MLP neurons of a small language model. Each row is named by its layer, matrix (gate and up: input weights) and neuron, and shows model dimensions 0-95. Each number is 128 + 24 x the weight over its row's rms, rounded and kept within 0 to 255. Numbers have three digits each. A neuron's up and down rows have the sign that makes its largest values positive.
After each neuron's rows, "fires on" lists the tokens most often at its 100 highest values on Wikipedia text that the model never trained on.

L5.gate70:131109101117132101129107109112141122134086136153151143118142188157115150155090137112092143167143138182123131166122132173104127152110097094107076057154126094194135135123134109088110126125127116164144101117142101139118093181135132144125145113116106095122127113121100129136084127153114125153
L5.up70:120115154142106139112088129123160112128158154125121132145128127157141103144053124111199097129143130138123068104138100130124106101138140105085140143089169111134120124128131087111180131136178117157112073119136135081115151126127139122117072104113132143087091132105161131126105137122125154117
fires on: " cons", "es", "g", " reg", "res", "im"

L5.gate353:157087141140114126115124122139132137108106095112139159128146137118127100112155111151101112122140117127139134168115155175141102116137122155095127151130101070118174163096100119089101109149087101082137118162120121123120121172128126112101115095091121098123163128077128151156092125152144131152
L5.up353:118163119058133150134078155154121120116132150142138142095110105107105104073139128130139167102146107137116107147125099104187129151130121125124132102154164095162170128101133150128130123125105117149134128135108128110133109132135127141083104102163109105113146139138164136106186144088154162142
fires on: ",", "ver", " W", "e,", "y,"

L5.gate350:126121136129128101152135138113143123115126115153131125139127145141111145166139137116144144156132096113125178109110118148134139113138137140086136110128137110163211129121129127155153152131143160083060104159133131132085139134129165129112152157167147128130157083169153137130116110169170192119
L5.up350:145139127136112128151129104113175141128087132117143145160181149142110153150140105142149118138119176109158170107152123135109136166136103163123155173127142163123142135070117108140125148173107124126115117121177148122115180122123149102172162146153107116135146141142108127079163101161111117149
fires on: " p", "il", "g", "re", "pp"

L5.gate179:149102148161168105112109112113139128133092104125150135125166127124151140116117108096150141070164097117062121129088168135130082108197140119133166116106104132144135152152106111140142147124185086190122118119132150112181116157145166138123136098149176151139100121145100132134172101139117153166
L5.up179:132148121141152134106145152191166154119139107119168167126166119147126139150132127100145170115098143078102139141150123144176096086154146139053160134125097105102094146144090110144134140147092134139144113154128123157096154105153105151136136121073152118133090122131142103116114141124127158155
fires on: " reg", " Ind", "an", "id", "iss", "ir"

L5.gate355:142110195099170130162129125139186135076107109150139090159142137141128130126127147133158121117143104113129146137107131126107130153130157137114149108098111149158181173132142137157121134135129104110142100124119148125110123122133174146143089115127168151120151135128141178075110132175162111168
L5.up355:144124156167168101140138113160084095133088175113162119135131137113176105197124141146140110121115115093076139130114112156129179139140124121120125096085118103099127098115107153192169095125098133101113113112109143170099143092134116153130131112097116124140115142144089069111130157138180064143
fires on: "ent", " cent", "ame", "ir", "er"

L5.gate365:122150119106108170106123156131167093105147143118115122141153129158087132140134164127161143116130100090129125147147102166129182107152125139139159127155065165146163132142115121125116143121099076123133155150121117095128128159145175113120165121156151147089104165150099117104092119139145126124
L5.up365:163155098118123109130140125091147169123089096184094113155082133124096138137130143120100117135130107139145103138125168168119164136089135105108096147119158094129127107122132139170143128140159102075111125121152115127117125107171129104073142117106161110168136156126157099120147159135099117124
fires on: "ul", "ig", "c"

L5.gate381:103131134140158164158173156124117186167130144122156175125146128149117147136129105155115150163103110129149178163146164145100176114114197166133153061158101136130130162122113112129132131143134125122135123142097119117123174096170139176100144105118115154111118077120112100110095126138131163141
L5.up381:122149167112207153129157119115138149146124131129128124140091146137116120097123154121146106118101121121136160141120122125085145087150140191115124125138119120133125150125137123150151110085118107139129091121128160119158149110191125135122134127094148114086114172110113131094118135123135152158
fires on: "el", "ing", "ak", "ell", "d", "ame"

L5.gate89:126072164110093123160094136124144119134113150117093149131094141124104156125152155131120172137176119103133140125138146156147105139121138146152085148106122159103103148169099137158153165165086128137116131136136131130143110143151100172126171112101162132155134145135130118087140167122153126104
L5.up89:116106157144147094147133161174147106115154127092146091087135143105124099153124190122144166131146123103152145122079150140181141151172146121123143131134174125132107134154139100140128141156114104125099139138111145089124147112093133146127140125119109125154118144100175095117134145128140174112
fires on: " cont", "om", "ate", "er", " att", "at"

L5.gate256:139113156095095194174121153148149152149094124105101107099155143113156128163125113178120174109120159163104118163105143119119136137100119155128148082124134096127108094124119120116116105138128110168139143169122114136149110147152111119119128143137116218127181159136115147099157155155138125122
L5.up256:144116105135126132139110141133122129125131126131167107201159146146200101115133132087154097101105129127141125137156135153127128129108113152126140084135139124151128104120122108118114178108141120128130132162127157113108102154166158077151071116124124099128106128090148081113122151123129118105
fires on: "im", "un", "ay", "ight", "est", "ow"

L5.gate68:151133123108143142138105151124109104154113115106210132114125145140136136135136094131096172142150105174126129126129096136161150146100100118139116104102104147118186132097152116135134102129168131112101113134099127146122109123126137120108148101096160107133170108129076143112129163146105127135
L5.up68:091092176119107137162100121147178110132067109146171114110122123132137158135151116122097111118121148180107149126115131162148115154140111133170158160158151138152142117156113191105121133175147114122145169090148112139170139151113107130158149171163105103108126165178131099146140118111142162158
fires on: "t", "y", " At", "or", "ry", "areer"

L5.gate54:199123128113132134113106115127088099160132182134075090099094160113112124151084170104139135134119159129104131130101102135113108123114122125135109115147118100129140125123170140141127107149111098138151184148147136113134155172117112106104090145120132156154123131057185127113176161164155112142
L5.up54:144116123098107113153129081110105116103127122109101146117158115129125127076085110133138156103124124110099128136131138095158132096148151125147146117138102125163150143086104163118117102177133132126152159078125111134149119127124107128136143076111119140108132148129114104144124181149151084140
fires on: "s", "ers", "ies", "les", " they", "y"

L5.gate59:108108135136160073112132094116134165139126168175159141112138147110116132127114089153161143100140109117113166167122104162101111158111113139142123096133138111179166132150151107193115112144085125120111134154157109132132099151133144179125138128134144128126125156160123113143138115138160176135
L5.up59:123166128115162147149136147119138117117107113172153128150147124141106098151110095163161128144116144164148131101084126161099154116126141158170139133075129133169119091129063149129133140124131119100107129061143146133121136123147109122200099125108089072155147141168116121147100144137127151180
fires on: "h", "ak", "i", "z"

L5.gate71:180086158098099078109101104149124152119115090139103135146153125145134113109167123150148136176164152127142134108082130172116128090105126114126137109113097145123123139126172138088147096148104060137143133108145091121124103123158112175104134097097131129117146134083132146106162163123096139116
L5.up71:155117179120167140131064101115121109118120126100107092116116134144109133074127111114153100112155166131140140108133103146105118128129127122148144093108124135156124105144170105146092112123122154133128167108109151142149117161141101086168107138098130092155150147130150150137160117124118085122
fires on: "y", "ign", "ie"

L5.gate62:148160145155122145160150149114152143122116134130106068179136165120084134143176111131107168139141134132145123109118146145127081144129120110120120119108117110129159112117130089139160126087087091132134102112138117090145122132119111150111151136138176133102181126123115134100117151100140153103
L5.up62:153154122156116110145158141110117126132093120072107173112092113111138149146107107116195136147129144146152145121139133119121101149128163102131100136077111144098179191132133188112134161125142156134123122092121141188158147140087144168157154156113152105110129142109137136117170137113160148103
fires on: "ent", "er", "ter", "ir", "ight", "m"

L5.gate267:099121156105136158161094112143137157123077126152125134067154136152070117114137139144090160126098104087126141153147109147110130125128083110144144147090114163155151120113100137168122167117083102119098141134110128120156140116117115098131108135138119125128165120120100131134100105179182084123
L5.up267:129113134117133174128161082162141138152107164103154126099098131132100144133122140144116120135127124142106126128151155173139131054123136125155122125141146132142105105124127119144110137133120124134171119100170153147139137135096108147161094147107141114167116125123151119109172121133091128179
fires on: "r", "un", "en", "f", "e", "ol"

L5.gate211:152125146150127121072116133170107104139079143135156126097133157142152196150084108141128169119105163131104096110113164137120116095146124143104124078119118110132114115104116120125120148119124089132161107124141113145136100086130140129106115127114163139090091104116143169085107187130165120104
L5.up211:122154143119120132069127140113158145151120110137127071122124134116136184133124086132123170101147146174114100129133087158121114136116140104102123166097118168140175142126093098114149112129140120125165136125124122128129163115108136151108164173122118099092171082144125112072160119119135123088
fires on: "port", "ew", "ign", "ion", "and", "und"

L5.gate294:159089132153137122135106121119104143106153153138083094129182149136130122161124149171141112139150136126147115100133123117125083117062103099154144107103097149141125134143132133134113114134180088118164136130144173172146136165105167148150118118175153169125103133104172099133136143147136137095
L5.up294:131114178133124106146134105101130152095160121099153146125153105115124107086110128150130096148133129148153095147131091164108117147092101154156093122075099168081124134130155142099139155131103144172137130118186160144083109125096140151162110133117152113148159125129151118119160127139166162200
fires on: "an", "),", "he", ")", ");", "ort"

L5.gate326:123125167123130185161142118172114121105101105110138084102139133157136139120132115199149120096116081116109153137142097119108112155147145136117134146126094122117173107124116146140083113164100131145136139112122127175148120121125126124131111152140130116138169128148139137085139124121113105107
L5.up326:133134129084132114106134121137089148149099144128115158153109124104154116146117143110099122132124095120102134141102089108136138109124108109149144093126108123108081114151157151131106113125096130151144118143134160122108119147159126143135106116075119125128119169116163137092130126125158138125
fires on: "an", " it", "it", "ed", "orn"

L5.gate13:097105123109153133153144093156118150083130097149130141120131172155155104152141126131145081102170065149150133153124112086111101149147142125131117123139081125157140162141181169097116113115100110107125121119093096117132124132150124128090125148119106129135148125130159123136126148132091132160
L5.up13:115133129115100139131099172131136130117166130132135100189108129153157137166117143096156154143151138139143141105151190115173092126134135147123107088132119155117129103134118137130106118109128112097115100160156156143108120079142145117131148100124165071131126146122167130158118096118114166115
fires on: " T", "et", " Te", ":", "d", " En"

L5.gate252:129167131150159146116151132147167133111109104122112137116149142165137091133129150138166098127147106095134106145123156120093084120142117156145181073131124103137099164145154117094093128166128112157146119111143130097118116128156203113175135129175169164151122130129111158145159153137151162123
L5.up252:165132078101139085095128146173138116109158115105151079162130113117134109128113104108138088125117137093135097136133150137136127120162127171167156130161158090138108128142111157154128116138130129156145107138126130159093116110136150124151157156136143137143124127125130112090104133137151126116
fires on: "ort", "j", "1", "tern"

L5.gate215:123126143120122144161158115139190130098139086115103149146155132128119127116116116113123116089173104135138096124113137110079145159116142167116116118121138149153138143212157114113115091147137091130106152074153141070150143158135136122141080165178121124127168138096083165171127138151151167095
L5.up215:143179110130137146137128156138101159135149112107101147114134133102177118146118094117138125117126139109137111143113149131082157125128160139092097167135147093081148126147087172151084095160115128134158147080110155123112101119124107144135122104099113092193163111092067133111141179089152143140
fires on: "s", "ost", "tern", "uch", "th", "N"

L5.gate360:200101112136120118116083098188132150120095113106110087092160173120117126106121118146102135087156145129144114156110095156155150101098122125115130143132130144135142115129169102129152122156117148143143111135118098138136111108141121120142118122075154141072145079109151105093133185135141145146
L5.up360:121149130114103175111159185085088159123125141121114142113114146110148151137136092098178106115086155105158138113138132116072118138126178105160129078136107151153141140124095119133106115139156118108134084151161121131145180082139165114120104117118131190130107079115122118151120160131134159142
fires on: "y", "tern", "us", "om", "um"

L5.gate178:145109161112152137130130107152123137147154111135136113137091139148163110134121110134112094139116152116069144103114116096104102131115155132089143083142153163106127155109138125119101124108118093097129124183099089115125154185118077108100124160137135111110130112107148124136139117147127120112
L5.up178:143142083114128114101067119171093153146107165130131125131115125112117138104135119112111119135115114178096149162150147154104101145106155143127086122144163119127149130073122169108139127195150122114148106118132106100129114146099118170127142126103135158158146122069118116101177139122137124122
fires on: " which", "s", "p", "i", "az"

L5.gate20:089091138129145100133138159146127150143088129116124100119124163211134152127129141161125115100149094205109107131088140162099136121151099146123101155165118124130146104124117095095119166153109127123125147177140144151133113159141143085113127107114157083151130124160136127085139101133097140131
L5.up20:099145131153102175168125174152104114146097086157115094115124128110114129132154094117095169059084072158122155134115101114094103142162149091131122107117099099122119129103136131165124134127130120148132130131135139159153096161164150126125123126151113142096137129161159148153186123141183132118
fires on: "he", "h", "ou", "it", "ri"

L5.gate180:100126147076095190164135136131116150114142131131128130141157182121121152123113090152108101134125099125120100106128155117088123119111122114131156122136120141126192107131120126177168092136154129130117129161105128148126102148157148121138141073138166147127194122150115119111151170154145171123
L5.up180:145144115154069198179144137098115130163092140102124126121125117093169142159127156150088133146092132137141118098112137132151110132151167112128106092110116135104111104121143128110151121094127179114126126146116099182118181121105097158130154095143082102128109135110106143103141118124118155153
fires on: "y", "x", "ap", "e", ")", "er"

L5.gate120:157112143129119135112123068140121140114126083146129128126147168131095113143122120136127119139150114118098122121121116142120113130118111134102154116112088107162133118146140058111136109151090083103107136108121101097133133144136136155106143168174156143110143131110109154172094152203184157096
L5.up120:126120133138118110145127080119100170117112080134145104150131167098126051146134107128109119157131098111109115130146120110125126146105112132123143133112094125156129088149104122129154133156099103119116125136119089095126112122120087146104174120135101115126149124154126141154100129196155161047
fires on: "re", " Sc", " Ch", " c", "c"

L5.gate341:084149131126114156115124113155156113157112128113110155113151153091124141129114095135156133082099140121119124132123175127120107088135139121112132152144126112123115151167145102127116083145114110167143115112118135114105142143083161106119147177159128159126103137086107095134156118143166125129
L5.up341:120169161097103151089103159129094120103161161114140121122154104117100130168121124119146124128129121053144157121139104117168108172127121087144125121160098116139097132137141135103111144147115138147113133097114101133128118149127124162105119138157101128152122129105095105115183113118139146147
fires on: "in", "qu", "er", "ers", "ed", "ess"